config = dict(
    n_layer=16,
    d_model=256,
    n_head=4,
    n_kv_head=4,
    head_dim=64,
    d_mlp=1024,
    vocab_size=8192,
    activation='tanh_gelu',
    norm='layernorm',
    norm_place='pre',
    norm_eps=1e-05,
    positions='learned',
    qk_norm=False,
    attn_scale=0.125,
    bias='all',
    tie_embeddings=True,
    parallel_block=False,
    init='normal',
    init_std_qkv=0.0312,
    init_std_o=0.00553,
    init_std_up=0.0312,
    init_std_down=0.00553,
    optimizer='ademamix',
    lr=0.000624,
    beta1=0.9,
    weight_decay=0.17,
    lr_head=0.00476,
    grad_clip=2.0,
    warmup_steps=307,
    schedule='wsd',
    decay_fraction=0.712,
    decay_shape='linear',
    final_lr_fraction=0.05,
    batch_tokens=65536,
    seq_len=512,
    doc_mask=True,
    train_tokens=595200000,
    steps=9083,
    dataset='wikipedia_en',
)
MLP neurons of a small language model. Each row is named by its layer, matrix (up: input weights) and neuron, and shows model dimensions 128-223. Each number is 500 + 50 x the weight over its row's rms, rounded and kept within 0 to 999. Numbers have three digits each.
After each neuron's rows, "fires in" lists the words (lower case) most often at its 100 highest values on Wikipedia text that the model never trained on.

L5.up711:352478446399475497447569500474527458479531506447503430525513451468506493462562508506464562538535483533496511371514474447521471525492498555547572461459401563481493580437474428494464466531526557488561537538466509552509543418486473555526559493508420513415529496505590492474596564584514458488
fires in: "and", "julius", "medal"

L3.up611:384513531460526478526469491504609424504551564401489421552491426493537499394498442548501540491444498470460493513525475523519456554496518527554532495482341488488558584626451584495390489447590534563412462498478506542480575557545486516454510439542490603563537519592550501458509571546536499441
fires in: "one", "second", "third", "right", "prize", "and"

L5.up116:456515554458558475469535442478479493530474454422567468475501437581481483463465541485446523480532428387460458476467488505561467621468465485540463457508472541489451593474451540459550517517504551495457550525527561476520552544443513512468505574471497651401538505532544503442505550540597475434
fires in: "and"

L9.up382:575488555486551527418494444484545583498492475489509425522511469500436548391579560540525533550457449510511488470509487555534497606498454430437417534464475559514536523499499486488541485525491457458507492504440481424404479562508493574548475560363568601479500425473455526547557559532538513356
fires in: "of", "ferencváros"

L2.up239:493434457481592555545535410526501415517490537547510526518523523447524497555475527537588485536500535529440557473458482416467409530464478595511547444452565521568462548467506433527532498463483636539473607473415550493478511572336489481446538569447470547528499549461463489548451526523545530458
fires in: "of"

L6.up629:512378476505538525506485482517490501493566576547515462458487480482499512352429512522525517504527562514466493522465482581477529503392455529447445435470469533477478465571575460467512526523485577414545530450468521505509438521644545485406440393430582596484470560414448528503527491595537534416
fires in: "for", "of", "in", "the"

L11.up709:545456539613508529503584461471514492520487589464469426471444478483557470397503580458389512538498477537455470531494558442413540554412571451420440540513496528483531538531517530557530544585496526434514471446467446438450615534532501487409501520505591527580527528553443500441514570549557540529
fires in: "of", "the", "by"

L2.up830:386526458468545541454476398521492576520512510473557383512486484484528452481524518503597570487442527536438488471529485480472420551466479598485441548516450484480570507503345525457499543583550520527540422524328458521421515505519574461509543504539504498439516434486503504473539535539569429477
fires in: "united", "and", "medalist", "place"

L3.up861:540499584517553536566582504495463476479560509503490397597460481510489534517482505483509469570410505509450467481433564459505513575457533457494412501533510503535466531521446464503437356572482539380557611381464574451514603531494541408477500483522464529532516512561491510434499524563503458446
fires in: "of", "by", "to", "for", "in"

L3.up423:470544385590555502537587431515536479438557468530582430553496502475531543508533515515490449491467404459475470484389582437488529541442390555470486450489455402537509518495504522446497381474486511533479634419449539479561479532533546596531613449464461525489502585546420478500414477496570527474
fires in: "on", "of"

L5.up411:521526481418544520505587495464455477431491435445518522483529525448590574418536553497465528504514451509597556525503387463500529503435534524516510453486425427531564552400560474533458466525542392456498503458463449477582451559539567503449498381453501598488548602438488502531592516525528460439
fires in: "of", "and", "there", "with", "that"

L6.up941:452484426518527548533504367466438447578454470526570475525438475496520550463426582478341491525524509492499553577415604457448436510441410562511487440516422457508536577426533514519536460592527510397555497453453523507428493562569507514460488535452547610520496520431554505500577495604582488484
fires in: "of", "with", "career", "to", "for", "and"

L6.up297:538504469430526559548609489383611467501430458516503467516455495488515556380511518506534585552467390475440578442459543494594508569449579590512538485469426528497506508523526541536460441484595467487530527472512477500493479460485597572537421493454560563438549517541493479464560551537493520446
fires in: "of"

L2.up200:509559581503504505495579520454561441569588435403654457595474473553455500454535405511496497601403478512498481551489517467515502544428539444447448520571548400493531454514481434460481485579496429476533515474505525479445572479571527527473465496455434501563524527509572548483413556548515510521
fires in: "website", "co", "utc", "978", "www", "isbn"

L3.up585:401536440553499515574493441444503472490544502390545431478422464549445503446541475516488487479475513484531487565476582456457419479449544523556454487488467456520571532510531475446604447618460561568538457455454482521427598631482600542479525464517551472475543502631556530388432499555552514491
fires in: "based", "is", "a", "an", "chairperson"

L12.up243:611465549502554524485587515504471560506507501547472534440427501547581462442562537528479608568378428531570433478442540428602480569422525597453454449485423466526434474533434533559460495516600511509542507432428495548493582575509466573463556523438446595643537530438426491514474516521491462445
fires in: "in", "of", "an"

L11.up303:615498529570524542544543352488503565474454473484566512622512449541521536511521533518444572530459432490498507501586506510537499591466505481471384446486540453516435464531481568504526578515510489458559471437430473564560646514459464528610369480469415600459454464478607485473514472594472443479
fires in: "of", "other"

L4.up694:504454540536557551540495434492531501532582518505523477544471516533460517364503507479490528509558473533433420453445478540526537531455550519486476518479342489484482502411474554471539503448532460509486505470494591452491522505507490578516482460438476561496545459566431549435517518519525529456
fires in: "of", "university"

L3.up726:515554575499512528481508390534384533572480379482560460533491457513545530464447537524333477480512475523495568531423561477576432486462471541536383535547492491521509530439519481597540480555504541463445519441437444515514427478514552527375559494474570571485478507520570495516496488549549513471
fires in: "to", "the", "for", "and", "in"

L5.up693:518446481453520507425618481558493451510497582447560513499501421523481496474510477525511551517469514541499619556467584499481418455466550545550509478460457460516510494486416462564481397607513515416443533397490453441516614559394529434525486495468474508430496549507588555523539515606608465520
fires in: "and", "to", "of", "from", "with"

L3.up636:568526527457576453539558563425521480544486498485550469594450437450548441487485452484440499542366474506492562578343515430508461545461574481509499502482575453501506413569375482501457428540486459496441564484513495503416549594534490556577536525543487615545516550490508516445431526513434532494
fires in: "by", "a", "to", "www", "co", "who"